config.yaml
n_layer: 21
d_model: 320
n_head: 5
n_kv_head: 1
head_dim: 64
d_mlp: 1600
vocab_size: 8432
activation: "swiglu"
norm: "rmsnorm"
norm_place: "pre"
norm_eps: 1e-05
positions: "rope"
rope_base: 8500.0
rope_fraction: 0.75
qk_norm: false
attn_scale: 0.125
bias: "none"
tie_embeddings: false
parallel_block: false
init: "orth"
init_std_qkv: 0.0289
init_std_o: 0.0
init_std_up: 0.0289
init_std_down: 0.0
optimizer: "adamw"
lr: 0.00169
beta1: 0.9
beta2: 0.99
weight_decay: 0.073
lr_head: 0.005
grad_clip: 2.0
warmup_steps: 342
schedule: "wsd"
decay_fraction: 1.0
decay_shape: "linear"
final_lr_fraction: 0.02
batch_tokens: 65536
seq_len: 1024
doc_mask: true
train_tokens: 518100000
steps: 7906
dataset: "wikipedia_en"
MLP neurons of a small language model. Each row is named by its layer, matrix (gate and up: input weights) and neuron, and shows model dimensions 128-191. Each number is 50 + 15 x the weight over its row's rms, rounded and kept within 0 to 99. A neuron's up and down rows have the sign that makes its largest values positive.
After each neuron's rows, "fires after" lists the tokens most often just before its 100 highest values on Wikipedia text that the model never trained on.

L6.gate1054:48 54 67 51 73 63 63 58 75 31 65 78 34 60 42 41 30 42 29 43 66 21 44 50 60 16 67 45 37 61 63 32 30 44 31 42 37 44 54 50 49 49 40 46 46 77 66 64 28 51 83 65 49 51 48 51 28 53 47 51 60 54 62 89
L6.up1054:41 39 72 31 44 74 43 45 67 72 49 38 45 38 65 43 38 40 53 44 65 20 60 61 55 66 67 66 60 66 19 32 30 57 67 21 67 55 50 32 87 37 74 41 31 52 70 74 58 65 41 37 57 28 39 43 36 33 18 49 44 64 55 76
fires after: " B", " F", " A", " C", " D", " R"

L16.gate1561:36 60 20 21 36 71 62 51 42 61 64 27 34 71 60 62 47 59 50 69 61 47 47 27 41 27 32 35 65 47 67 53 29 65 50 51 41 38 49 65 67 75 68 59 64 34 40 40 50 50 51 47 86 42 56 68 67 38 39 27 41 63 35 61
L16.up1561:48 37 74 30 43 40 51 76 67 79 58 40 60 34 56 52 30 28 62 35 53 57 59 97 72 47 45 31 65 70 41 74 35 39 59 36 64 34 39 37 39 65 50 80 13 60 82 61 33 48 52 55 62 56 78 55 50 29 34 54 59 50 69 63
fires after: " |", ".", ";", " ev"

L2.gate1332:57 51 30 51 43 43 62 87 68 54 36 42 33 33 55 46 46 43 11 53 23 77 40 48 43 55 54 44 48 55 79 39 53 69 85 43 43 34 35 43 49 52 78 48 23 49 63 57 40 48 56 15 64 51 46 42 42 52 56 42 52 56 40 78
L2.up1332:62 48 23 63 42 42 61 44 72 44 62 50 39 44 67 33 50 45 54 64 49 70 66 53 65 32 54 44 44 66 62 50 59 78 20 66 57 71 47 63 64 56 68 69 85 55 39 34 54 39 39 57 22 46 20 51 48 73 59 48 50 57 53 62
fires after: " =", "\n"

L2.gate844:74 42 62 45 49 79 47 33 67 50 58 55 46 51 68 20 52 43 37 46 53 47 39 47 39 77 66 54 51 53 52 54 22 76 74 53 31 41 79 30 66 59 75 39 61 36 59 46 63 28 58 19 52 46 27 32 22 70 34 47 59 44 57 62
L2.up844:28 41 51 47 57 21 80 50 76 65 49 21 42 49 52 40 60 46 53 35 61 80 60 35 76 64 36 41 51 19 40 26 43 58 60 66 59 36 62 57 70 48 57 46 72 78 40 24 21 47 60 28 43 71 70 48 61 42 80 27 37 59 65 91
fires after: " =", ","

L16.gate990:74 50 21 27 86 51 59 43 52 42 29 71 15 46 23 45 57 43 78 58 87 40 62 50 26 59 27 76 60 59 43 39 42 48 55 42 56 87 45 73 33 45 64 47 34 45 55 68 58 50 43 39 53 45 58 45 25 36 55 42 55 58 28 52
L16.up990:42 48 19 19 71 34 44 44 65 27 39 28 55 34 70 45 47 61 62 56 83 40 47 66 47 63 64 43 46 57 33 56 48 86 59 60 45 64 43 66 45 29 47 74 46 42 54 70 56 39 36 43 32 51 62 44 23 17 49 31 89 70 55 55
fires after: " Al", " D", " Cal", " d", " al", "Al"

L6.gate919:50 54 63 58 55 51 59 17 47 61 47 48 63 43 61 20 43 58 24 45 56 59 56 47 48 02 65 38 56 65 52 21 38 18 15 46 65 33 29 41 37 35 56 36 37 46 46 66 52 52 62 38 24 59 46 68 45 23 46 36 13 48 58 46
L6.up919:45 66 48 20 35 54 71 36 43 83 65 48 52 44 55 44 39 50 30 60 79 55 49 29 73 57 48 50 37 51 36 63 29 73 21 43 73 47 52 33 38 29 56 34 43 44 41 45 73 37 26 31 45 57 42 57 66 27 35 49 37 42 34 73
fires after: " E", " A", " B", " C", " R", " J"

L15.gate66:41 35 50 39 41 43 49 38 25 59 13 63 27 60 56 53 63 07 40 75 63 45 67 81 64 39 78 56 68 39 53 58 51 51 42 46 54 41 31 27 38 39 72 47 51 49 41 69 69 61 52 53 45 62 73 52 35 55 56 34 85 33 55 38
L15.up66:58 54 49 37 41 59 57 63 25 43 60 49 66 29 76 36 36 78 37 22 37 51 55 42 39 64 56 79 29 80 44 42 10 40 73 41 45 42 51 37 50 35 26 61 57 63 47 79 61 66 43 44 60 37 48 38 50 26 44 36 57 72 52 58
fires after: " Al", "-", "Al", " M", " Gra", " T"

L2.gate1399:46 40 60 40 40 38 69 38 34 55 20 49 58 54 50 32 56 50 31 67 41 70 54 57 26 43 61 28 28 41 43 46 49 75 57 47 50 23 52 51 65 62 58 58 33 73 22 50 67 38 91 34 44 45 62 57 37 65 60 82 78 33 66 68
L2.up1399:70 41 41 77 23 48 58 66 57 54 34 30 45 34 38 54 61 50 30 57 68 42 76 18 34 39 57 35 52 75 50 53 42 63 87 47 39 37 36 32 50 46 50 51 66 58 58 26 21 29 59 59 44 53 36 42 49 47 66 52 55 14 38 73
fires after: ".", " =", "\n", "|---|---|---|---"

L15.gate108:60 60 90 58 56 47 44 71 47 73 46 61 38 34 64 22 50 46 82 54 72 69 36 60 50 35 43 65 67 66 69 33 38 63 51 65 39 26 26 57 49 52 36 48 37 45 47 71 36 61 35 16 22 18 55 54 71 75 50 61 60 34 67 41
L15.up108:59 36 66 12 51 58 63 37 72 42 43 66 46 46 50 29 46 59 46 50 52 32 47 63 42 40 66 35 40 72 61 56 52 56 36 81 55 60 50 62 48 58 46 26 39 63 50 33 55 56 27 51 28 44 67 72 34 79 66 65 73 72 37 20
fires after: " a", " the", " total", " The", " 6"

L2.gate1241:61 29 61 60 52 30 62 50 30 53 73 40 68 40 41 41 44 73 48 42 48 35 45 41 28 58 43 60 19 55 56 50 57 48 56 61 59 24 62 39 71 82 74 59 42 48 46 36 72 86 74 48 82 78 39 35 44 15 51 60 76 63 43 60
L2.up1241:76 67 70 47 89 71 39 32 64 69 18 55 61 34 10 21 23 40 69 40 58 60 74 41 58 61 52 57 31 53 63 63 53 71 63 43 68 55 25 47 37 62 79 57 44 56 16 44 51 89 63 55 54 67 63 53 44 39 62 56 65 42 53 58
fires after: " 0", " 2", " 1", " ", " Apps", " Goals"

L6.gate152:61 67 73 53 42 41 49 79 25 47 47 57 33 63 47 17 67 47 47 61 45 48 46 29 59 38 72 46 41 40 59 26 61 34 40 49 51 44 59 67 53 52 44 49 53 36 86 27 35 39 59 53 47 14 61 59 46 77 53 60 49 49 54 52
L6.up152:57 72 66 39 42 48 42 48 43 48 55 58 72 68 45 29 67 52 53 36 54 38 55 30 55 49 41 61 21 50 47 51 49 39 52 63 66 55 34 55 96 78 40 41 54 43 76 44 38 67 63 30 49 30 59 17 27 55 37 83 38 55 57 44
fires after: " the", " a", " of", " B", "'s"

L6.gate1254:60 47 59 66 51 05 40 57 47 42 28 56 26 23 39 45 60 78 54 74 48 29 38 51 51 60 67 45 57 72 71 64 68 74 40 50 62 47 66 63 43 44 61 45 46 33 35 58 59 52 46 46 28 50 50 41 50 59 72 87 43 27 46 76
L6.up1254:54 21 51 51 47 46 65 39 65 32 66 44 51 34 23 56 52 64 45 40 59 56 74 55 32 49 52 40 60 12 45 58 44 67 32 49 46 76 59 45 66 54 99 26 78 57 72 39 47 41 26 28 45 52 49 57 60 75 45 82 50 33 47 86
fires after: ",", " in", " of", " the", " Northern"

L15.gate1539:50 62 56 51 54 40 52 47 42 73 27 36 28 79 37 47 33 53 60 80 47 47 35 60 15 39 46 63 63 26 56 55 61 45 47 39 58 33 52 55 20 72 39 78 55 56 22 61 61 66 47 40 40 44 50 48 44 36 25 36 60 26 58 53
L15.up1539:59 70 54 57 58 29 61 61 40 69 69 35 47 44 58 64 34 41 63 41 47 35 49 52 80 54 46 51 56 78 40 30 63 37 12 34 44 10 66 18 39 82 52 53 44 71 59 78 27 22 47 52 38 41 62 54 64 63 44 42 53 55 40 64
fires after: ",", " am", " Mem", ".", " S", " as"

L16.gate1572:38 64 51 45 62 45 53 63 74 25 35 61 30 60 53 55 33 61 65 60 76 21 50 57 44 28 42 61 58 96 46 34 52 81 18 51 58 45 69 23 04 53 55 52 34 56 35 77 36 52 96 65 50 61 53 58 54 40 22 54 49 41 31 56
L16.up1572:49 35 35 55 71 31 56 65 41 57 59 32 70 62 34 63 51 48 45 77 60 59 50 43 59 69 61 49 89 74 42 46 62 50 32 43 56 27 56 63 45 61 46 34 67 47 38 70 68 45 51 63 74 51 38 59 46 30 36 76 67 30 32 33
fires after: " Al", "r", "Al", " al", "ir", "ur"

L15.gate1367:44 55 30 51 18 52 53 42 54 76 36 30 50 50 41 41 49 65 68 46 29 47 74 52 40 26 58 31 45 57 36 99 67 46 37 37 62 39 41 71 41 54 62 44 52 48 59 51 39 17 46 57 30 49 46 88 64 96 46 38 75 50 42 64
L15.up1367:33 43 70 27 58 38 25 81 43 48 46 53 51 58 55 28 72 60 37 76 44 44 71 22 66 65 59 59 35 72 58 38 49 66 62 55 44 71 71 45 45 39 83 42 45 26 56 60 38 61 37 45 34 46 30 40 69 38 27 65 62 25 42 66
fires after: ".", "km", " km"

L2.gate1490:54 40 62 36 58 57 85 35 63 47 54 55 49 61 39 41 31 54 33 53 45 30 74 40 49 39 49 61 71 51 52 32 60 30 46 49 38 72 49 55 55 21 41 39 89 45 34 50 54 76 64 44 49 43 52 38 57 52 51 69 40 40 55 49
L2.up1490:51 48 61 44 47 64 80 53 70 56 58 81 40 56 36 42 29 42 47 52 49 51 76 47 57 38 42 57 66 57 41 31 55 41 57 51 47 81 43 48 51 39 37 42 79 58 44 62 39 70 58 46 53 43 48 37 66 52 39 65 34 37 55 59
fires after: "\n"

L6.gate713:70 49 61 47 39 68 60 32 44 50 47 07 23 74 44 39 54 46 34 57 78 75 37 13 39 55 62 52 74 57 22 50 56 82 68 43 65 66 62 45 23 22 57 39 15 57 59 46 55 53 48 00 72 50 74 36 31 46 46 44 39 11 61 51
L6.up713:94 33 42 48 30 47 58 49 26 60 57 53 61 63 46 28 54 66 37 40 69 54 46 33 11 62 72 37 59 66 82 24 73 56 63 46 52 57 74 81 40 38 41 47 44 76 60 17 46 54 61 72 55 52 53 62 63 29 58 70 36 47 61 62
fires after: " one", "k", " two", " some", "."

L15.gate207:29 46 53 52 35 72 73 55 55 42 58 29 50 60 33 18 69 72 58 60 45 57 46 37 51 46 58 72 65 56 43 57 54 62 44 25 49 47 58 24 30 47 64 60 82 51 59 50 64 48 61 69 60 29 81 27 44 52 65 40 52 43 58 58
L15.up207:38 58 33 55 40 33 38 49 42 34 46 49 50 26 60 47 57 41 54 31 54 58 60 44 58 33 32 46 61 53 17 37 65 68 79 64 44 48 52 65 56 47 64 60 46 22 68 48 34 51 56 79 20 65 61 68 03 39 40 63 41 37 61 30
fires after: "\n", "|", " two", " F", "S"

L6.gate355:31 43 67 37 43 42 65 04 56 57 46 53 34 23 45 28 26 57 35 65 61 30 55 16 49 53 60 34 66 68 44 48 27 36 30 44 43 56 41 45 50 27 34 66 18 38 49 62 53 52 41 58 30 41 60 58 29 55 51 51 40 55 52 56
L6.up355:41 63 89 29 46 49 62 10 42 58 53 53 67 33 51 40 54 43 19 55 71 31 48 16 21 35 61 33 57 45 55 56 49 45 58 54 46 25 65 36 32 20 44 28 42 72 38 51 59 27 55 56 47 38 48 52 57 32 61 39 72 67 30 64
fires after: " C", " E", " A", " B", " R", "H"

L15.gate894:40 56 59 58 44 49 46 50 60 60 40 64 42 57 24 42 35 53 66 55 59 48 56 30 36 26 69 54 62 45 22 60 44 42 45 32 58 36 58 49 38 40 37 65 55 39 47 51 60 45 43 40 42 48 66 56 50 99 80 45 45 34 58 76
L15.up894:67 44 44 34 31 57 33 40 42 52 39 36 61 67 57 30 76 29 17 56 63 69 33 50 33 54 73 50 45 50 26 60 42 61 73 35 73 46 74 57 70 51 44 26 32 59 40 56 45 43 47 57 70 52 36 60 48 64 49 36 62 55 69 37
fires after: " |", " the", " as", ".", " The", "\n"

L16.gate315:90 50 60 38 81 53 43 35 17 59 36 53 51 50 58 00 57 46 58 47 82 62 81 51 74 25 48 26 52 82 50 18 59 32 52 49 38 75 27 40 37 42 65 87 26 65 39 51 69 43 79 48 47 38 55 70 44 59 44 39 61 47 45 60
L16.up315:41 44 21 70 39 22 31 46 34 28 18 53 48 75 64 44 44 45 40 55 61 54 67 58 54 47 33 74 25 71 48 42 57 55 65 38 38 30 43 39 43 28 83 59 49 48 41 48 33 62 34 36 58 41 24 49 27 46 56 28 31 68 56 58
fires after: " D", "D", "d", " d", "T", " p"

L15.gate1413:48 77 64 35 94 70 62 50 48 53 42 39 36 64 73 36 58 46 75 40 51 55 63 62 55 55 48 66 50 63 53 51 41 56 61 51 53 45 55 34 23 11 53 42 48 61 58 46 38 46 36 38 41 25 46 50 42 94 81 38 40 52 45 63
L15.up1413:83 40 48 41 39 25 44 67 56 59 58 32 55 37 72 61 66 55 59 65 79 48 29 32 54 56 92 28 40 62 57 38 27 60 55 56 40 59 57 65 42 34 77 34 57 51 54 79 58 70 62 33 81 50 66 37 72 47 45 43 38 41 38 52
fires after: ".", ",", " footballer", "\n", " medal"

L16.gate926:41 57 37 38 53 38 31 34 61 38 38 65 42 52 35 38 19 33 55 52 79 62 42 58 40 33 63 23 51 57 46 64 75 96 40 62 42 50 55 78 36 50 40 53 65 46 32 45 37 61 38 53 40 48 50 86 81 44 51 39 40 33 58 33
L16.up926:57 46 60 38 62 49 36 74 48 72 30 62 73 41 66 44 52 73 40 43 49 38 47 53 77 36 21 50 26 45 48 58 43 34 44 42 63 32 56 46 77 68 45 67 86 49 68 43 61 44 50 46 23 39 53 34 62 65 47 46 57 58 62 45
fires after: "\n", " 0", "'", "N"

L6.gate1237:48 45 84 50 44 63 51 48 63 64 46 29 35 50 39 20 46 76 33 73 76 55 48 60 34 51 68 47 51 59 61 47 56 37 38 49 58 67 53 50 47 67 63 44 68 54 63 43 48 51 46 29 33 63 60 56 60 43 38 59 33 70 58 56
L6.up1237:47 58 62 45 56 41 65 67 53 63 72 41 49 57 60 32 43 61 35 73 70 25 40 48 56 32 54 46 53 35 47 39 54 49 59 58 83 68 76 47 17 29 47 63 56 51 36 47 41 67 27 47 39 47 37 32 64 53 66 59 47 48 56 55
fires after: ".", " of"

L15.gate978:58 53 49 41 36 52 54 54 62 46 38 55 40 61 76 46 62 39 46 76 58 49 36 47 22 25 54 44 72 61 40 45 52 87 41 30 32 33 55 37 28 53 33 54 23 22 39 85 28 50 65 53 62 63 29 33 77 50 43 49 43 26 50 53
L15.up978:71 56 56 32 50 41 53 45 65 25 50 73 72 92 58 70 59 54 65 58 29 34 65 47 52 52 47 08 67 60 59 67 47 45 52 48 53 27 47 32 48 78 66 21 34 66 69 50 38 27 79 48 63 48 78 36 45 37 58 69 49 52 39 50
fires after: " |", "\n", " Kingdom", ";", "a"

L16.gate1511:41 65 42 36 42 38 57 77 47 59 58 22 30 24 37 53 62 67 68 41 41 68 60 38 52 68 46 56 67 72 61 38 57 43 34 43 73 60 57 50 59 55 69 72 57 56 55 46 30 55 29 47 34 20 60 70 80 63 48 45 43 50 33 33
L16.up1511:45 29 62 53 82 41 59 67 42 55 72 64 50 74 50 54 60 52 57 56 49 57 59 40 48 47 52 57 34 64 64 64 36 57 54 58 53 44 56 73 64 39 69 41 66 32 21 72 36 31 48 54 24 49 49 75 55 47 55 53 07 27 52 41
fires after: ".", " (", " m"

L16.gate583:77 72 80 68 44 43 57 35 19 59 38 45 57 52 28 41 52 68 39 52 61 39 62 34 61 69 41 49 50 53 82 55 70 47 58 56 45 43 79 48 52 19 70 55 51 69 70 57 51 33 45 34 31 13 55 55 60 50 36 25 61 21 64 51
L16.up583:55 50 65 44 12 49 52 47 44 40 66 67 57 26 26 31 43 89 36 52 46 51 34 55 23 60 31 49 49 50 41 29 97 59 71 56 52 67 68 38 48 35 61 71 37 64 70 70 57 42 49 24 27 52 23 24 35 72 28 53 29 20 58 48
fires after: ",", " in", " the", " of", "),"

L15.gate1016:36 53 86 33 41 40 29 43 39 55 60 47 43 42 30 38 48 56 38 58 76 63 45 46 52 41 32 22 55 49 67 68 48 38 49 61 49 55 64 39 29 67 39 27 48 45 58 50 55 69 77 22 55 20 64 46 55 68 19 48 63 55 56 47
L15.up1016:52 44 61 52 28 34 63 74 60 58 59 36 40 46 54 46 61 36 22 50 54 42 54 41 37 59 45 59 47 62 60 47 47 75 62 52 31 73 36 46 40 50 62 55 52 29 56 63 63 41 50 59 47 40 80 57 27 57 62 64 49 46 62 81
fires after: ".", " |", ".\""

L15.gate317:52 44 43 98 45 59 56 69 36 41 51 33 33 76 51 28 39 43 31 50 57 55 31 51 35 34 60 60 65 50 45 56 62 49 47 35 72 43 65 36 55 38 60 75 30 34 42 77 45 58 27 48 35 59 41 59 42 43 45 55 60 50 62 67
L15.up317:54 51 39 44 39 62 62 61 29 64 46 35 51 47 41 14 31 42 28 44 73 84 22 51 59 72 64 35 61 52 57 61 59 45 53 53 50 45 62 61 67 44 56 84 50 62 39 54 40 65 77 23 45 56 73 52 36 42 53 49 63 50 29 52
fires after: " m", " M", "M", " K", " A"

L15.gate80:66 67 67 63 55 64 63 71 67 80 46 59 42 58 51 50 48 82 39 60 67 51 55 67 56 62 48 47 49 58 45 52 56 36 45 17 43 35 74 48 48 52 68 62 45 45 75 31 48 46 19 44 29 50 65 66 22 51 50 38 60 34 44 66
L15.up80:41 30 60 58 29 79 63 31 64 69 58 47 62 30 46 49 59 50 25 63 56 23 64 63 57 52 60 32 61 46 29 51 35 40 41 22 55 54 35 33 45 37 64 50 62 44 52 59 33 24 48 48 38 53 46 60 34 30 47 73 66 07 36 80
fires after: "|", " the", " a", "S", " al"

L16.gate485:54 71 74 56 65 63 69 39 43 65 53 44 28 57 63 17 62 53 50 37 61 48 70 34 49 52 55 39 53 42 62 54 46 82 17 23 67 40 46 34 35 35 58 66 45 32 49 37 56 57 43 39 39 54 39 38 69 75 48 44 62 25 65 26
L16.up485:32 50 58 45 58 43 44 70 41 65 43 44 50 24 54 42 59 33 51 38 38 84 50 58 50 78 55 43 57 94 61 39 50 61 44 33 63 58 55 67 46 63 38 66 61 73 39 53 56 58 44 66 46 70 56 59 77 64 52 49 35 49 41 52
fires after: ",", " as", " .", " As", " s"

L2.gate1034:58 70 74 52 73 57 45 34 55 51 30 28 48 30 18 26 33 42 82 51 47 45 36 43 44 71 45 41 23 49 77 54 58 54 51 56 62 30 39 41 44 51 90 54 20 27 45 57 65 92 71 44 68 51 56 47 32 30 60 78 65 56 62 48
L2.up1034:56 70 69 59 73 62 48 35 48 56 38 42 60 17 54 45 30 54 47 24 40 45 36 43 49 70 56 48 07 53 44 60 56 71 61 22 58 31 54 43 44 69 68 62 19 60 38 55 49 86 58 34 68 83 44 33 35 32 54 63 54 42 46 63
fires after: " 0", " Championship", " 2", " 1", " 4"

L2.gate1061:64 49 47 30 57 38 43 55 51 59 37 60 52 72 40 14 51 27 84 32 62 26 46 73 60 51 52 61 41 87 38 50 48 44 38 59 28 56 45 86 44 41 63 51 24 76 65 56 28 37 71 46 66 46 54 56 44 85 33 42 66 60 55 56
L2.up1061:44 47 41 48 59 55 52 45 56 79 29 56 63 70 69 15 53 57 79 29 86 43 30 48 62 62 54 59 41 37 49 43 52 77 68 39 21 79 51 66 41 41 57 36 19 67 62 52 18 26 39 32 58 53 54 60 44 43 30 39 70 48 48 72
fires after: " |", "-", "|", ";", " to", "on"

L16.gate1173:53 76 61 48 67 60 52 49 69 38 50 59 56 73 29 12 61 65 64 44 44 67 57 45 57 49 52 31 58 82 56 28 40 35 44 34 48 38 64 51 52 49 33 64 61 74 54 57 29 30 65 25 21 32 64 47 59 40 24 70 82 34 54 84
L16.up1173:52 56 31 56 35 51 44 48 38 55 60 19 65 47 28 87 39 30 59 52 66 35 60 55 34 43 44 31 51 45 59 25 43 24 40 67 55 60 79 30 56 72 51 52 45 49 69 83 51 79 75 45 65 62 41 54 71 51 32 59 71 65 81 57
fires after: " as", " As", " S", " un", "'"

L15.gate1056:42 37 42 28 32 25 56 24 40 57 48 55 44 62 36 27 32 47 44 61 78 37 30 63 47 50 39 26 56 62 54 66 41 59 44 50 39 25 63 71 34 60 71 33 56 49 67 21 63 63 62 34 58 65 35 35 55 80 68 68 39 54 23 60
L15.up1056:40 43 52 43 48 28 41 66 21 70 41 48 53 37 38 25 42 73 54 45 54 27 50 65 84 13 58 64 41 50 59 18 49 35 40 42 55 41 41 48 46 54 55 60 42 53 56 71 69 55 26 56 79 53 45 42 65 74 53 61 70 36 21 53
fires after: " |", "-", "),", " ARG"

L6.gate197:68 64 53 60 91 72 52 33 34 39 69 50 57 51 43 62 61 43 57 44 37 69 71 37 59 10 89 47 50 60 52 39 32 17 42 38 43 26 43 58 38 39 49 54 61 52 52 63 71 53 38 32 62 59 49 54 38 64 40 42 43 48 60 51
L6.up197:76 47 73 40 54 54 85 30 47 64 61 36 55 55 52 38 61 33 69 54 71 54 75 47 57 48 62 42 63 73 27 53 28 38 42 42 49 50 29 59 34 40 51 34 56 43 24 38 55 34 58 48 44 53 61 50 58 70 48 52 38 31 39 65
fires after: "\n", " |", " K", "-"

L15.gate1100:41 47 80 46 50 47 60 63 44 45 50 75 25 47 69 03 52 50 67 48 76 40 63 37 22 36 46 34 67 66 58 42 41 67 34 50 60 44 72 44 55 32 45 67 32 57 40 46 49 49 52 27 32 56 66 51 71 30 27 55 76 52 27 57
L15.up1100:70 34 23 37 50 47 42 32 25 46 58 38 60 25 54 34 58 43 68 42 57 40 35 39 22 42 58 43 26 19 50 70 65 43 14 53 63 49 51 39 48 58 50 32 45 99 63 41 66 51 44 55 62 48 58 71 31 50 75 24 56 50 48 67
fires after: "E", " A", "A", " E", "m", " T"

L2.gate201:58 54 56 45 56 41 41 26 32 59 41 37 74 29 34 35 39 43 42 44 55 57 54 34 27 68 54 37 31 41 58 49 52 58 47 33 51 64 42 40 49 61 87 54 25 40 42 42 64 90 50 26 80 73 49 35 56 19 60 60 74 69 47 61
L2.up201:66 73 62 43 59 48 39 37 62 41 17 30 57 31 44 28 35 46 63 46 45 44 68 44 50 68 46 64 24 45 65 38 38 79 68 49 65 35 25 49 38 69 94 61 48 45 35 39 62 95 56 49 72 66 65 31 38 25 71 53 67 51 37 26
fires after: " 0", " ", " Goals", " 2", " episodes"

L15.gate401:51 71 35 49 40 78 60 27 42 67 65 62 43 52 60 40 60 50 46 79 73 39 52 35 52 24 77 56 40 43 14 49 75 41 32 23 57 56 26 21 19 36 69 67 26 66 56 57 31 50 56 53 58 34 67 39 54 50 55 47 61 39 41 69
L15.up401:41 37 66 37 21 27 40 37 73 41 64 44 47 61 50 70 46 55 55 68 47 74 37 48 77 48 46 62 70 59 41 54 55 52 53 43 59 59 51 62 70 69 58 52 63 57 59 49 45 52 39 52 43 41 72 47 50 16 41 63 42 40 37 77
fires after: "|", " |"

L2.gate39:49 49 67 31 76 62 64 54 49 64 79 47 55 01 38 55 47 62 55 67 56 35 48 39 56 56 69 77 83 71 77 36 50 46 50 43 44 70 51 33 24 33 39 69 34 70 36 55 24 54 72 47 50 28 65 89 51 44 31 50 71 53 39 63
L2.up39:44 46 96 35 71 70 62 79 61 62 77 64 57 25 41 46 55 59 72 67 40 29 41 65 50 63 69 76 85 64 65 37 53 57 48 41 51 90 36 39 44 41 40 71 25 70 33 83 28 59 55 60 43 48 76 64 51 41 26 62 64 51 45 70
fires after: "\n"

L15.gate233:47 52 68 39 90 35 44 73 34 56 46 41 45 24 55 51 62 50 53 72 58 75 39 60 59 40 49 53 64 59 38 67 52 85 52 16 33 56 56 54 26 51 37 64 52 40 53 16 57 75 45 46 52 49 42 68 55 44 26 50 50 49 39 41
L15.up233:59 47 41 39 66 48 62 77 88 58 37 72 52 50 62 57 38 47 41 47 52 56 37 62 45 55 37 32 52 30 71 49 64 51 48 37 62 46 41 36 41 64 23 61 64 46 76 32 53 20 49 58 53 44 73 29 59 47 47 81 33 51 47 46
fires after: " |", " 10", " (", "|", " 0", "\n"

L16.gate47:26 60 38 31 64 45 55 35 47 45 87 50 66 45 26 35 38 24 42 54 85 30 58 58 28 61 65 56 60 56 39 61 51 71 26 65 54 38 67 36 24 37 55 71 33 63 20 72 17 73 56 52 67 45 43 50 40 72 78 54 61 52 63 46
L16.up47:41 44 51 39 39 41 56 59 46 42 41 45 63 56 22 50 50 55 57 48 54 58 46 13 27 30 42 55 42 41 63 59 37 52 76 52 57 10 73 88 45 69 48 59 57 55 46 30 67 65 43 70 55 50 62 64 34 62 45 84 81 43 54 31
fires after: " 0", " ", " P", " U", " 1"

L2.gate578:53 63 65 61 45 58 63 39 55 67 24 63 77 61 71 44 43 52 76 68 45 31 79 58 38 33 53 26 34 55 73 53 65 47 38 51 37 86 40 72 57 38 45 48 42 59 40 49 32 38 53 48 53 60 72 50 61 69 53 74 38 47 46 42
L2.up578:44 26 49 39 11 44 41 23 32 53 31 57 57 43 49 41 56 57 48 53 39 38 47 37 56 57 44 59 52 45 37 50 39 63 62 54 32 33 46 51 56 40 70 17 71 42 65 47 28 26 38 37 48 66 54 28 66 46 56 59 34 38 35 42
fires after: "\n", " (", "-", " \"", " °", "."

L16.gate689:40 59 46 47 61 78 58 50 19 39 22 52 28 44 32 47 52 61 49 76 58 32 50 22 33 49 69 48 70 32 54 44 57 49 50 40 22 43 67 69 51 41 51 49 59 52 62 48 25 72 43 29 57 44 43 43 35 23 50 45 31 48 63 23
L16.up689:27 52 51 39 82 85 63 67 48 39 57 59 39 48 59 40 49 27 56 68 65 61 53 56 68 28 49 65 40 46 36 47 41 66 54 67 49 38 22 51 46 35 32 47 51 66 89 57 57 44 41 38 55 58 63 68 27 45 63 77 37 32 58 49
fires after: "\n", "'", " /", "N"

L15.gate1123:45 50 47 44 63 46 44 67 38 58 47 48 34 63 27 48 68 65 37 63 53 46 52 65 30 28 48 70 70 57 87 30 45 55 63 32 51 59 57 47 49 26 29 92 38 30 32 44 46 75 60 54 60 45 46 75 46 51 58 57 54 32 60 33
L15.up1123:46 49 60 29 45 41 50 51 60 63 73 51 63 60 58 62 57 65 70 43 78 36 58 69 64 32 53 66 00 51 66 37 56 50 65 38 46 58 47 30 58 62 62 65 72 66 35 45 65 50 61 71 34 59 60 45 63 41 38 58 95 59 51 31
fires after: " p", " Vol", " 0", " P", "P"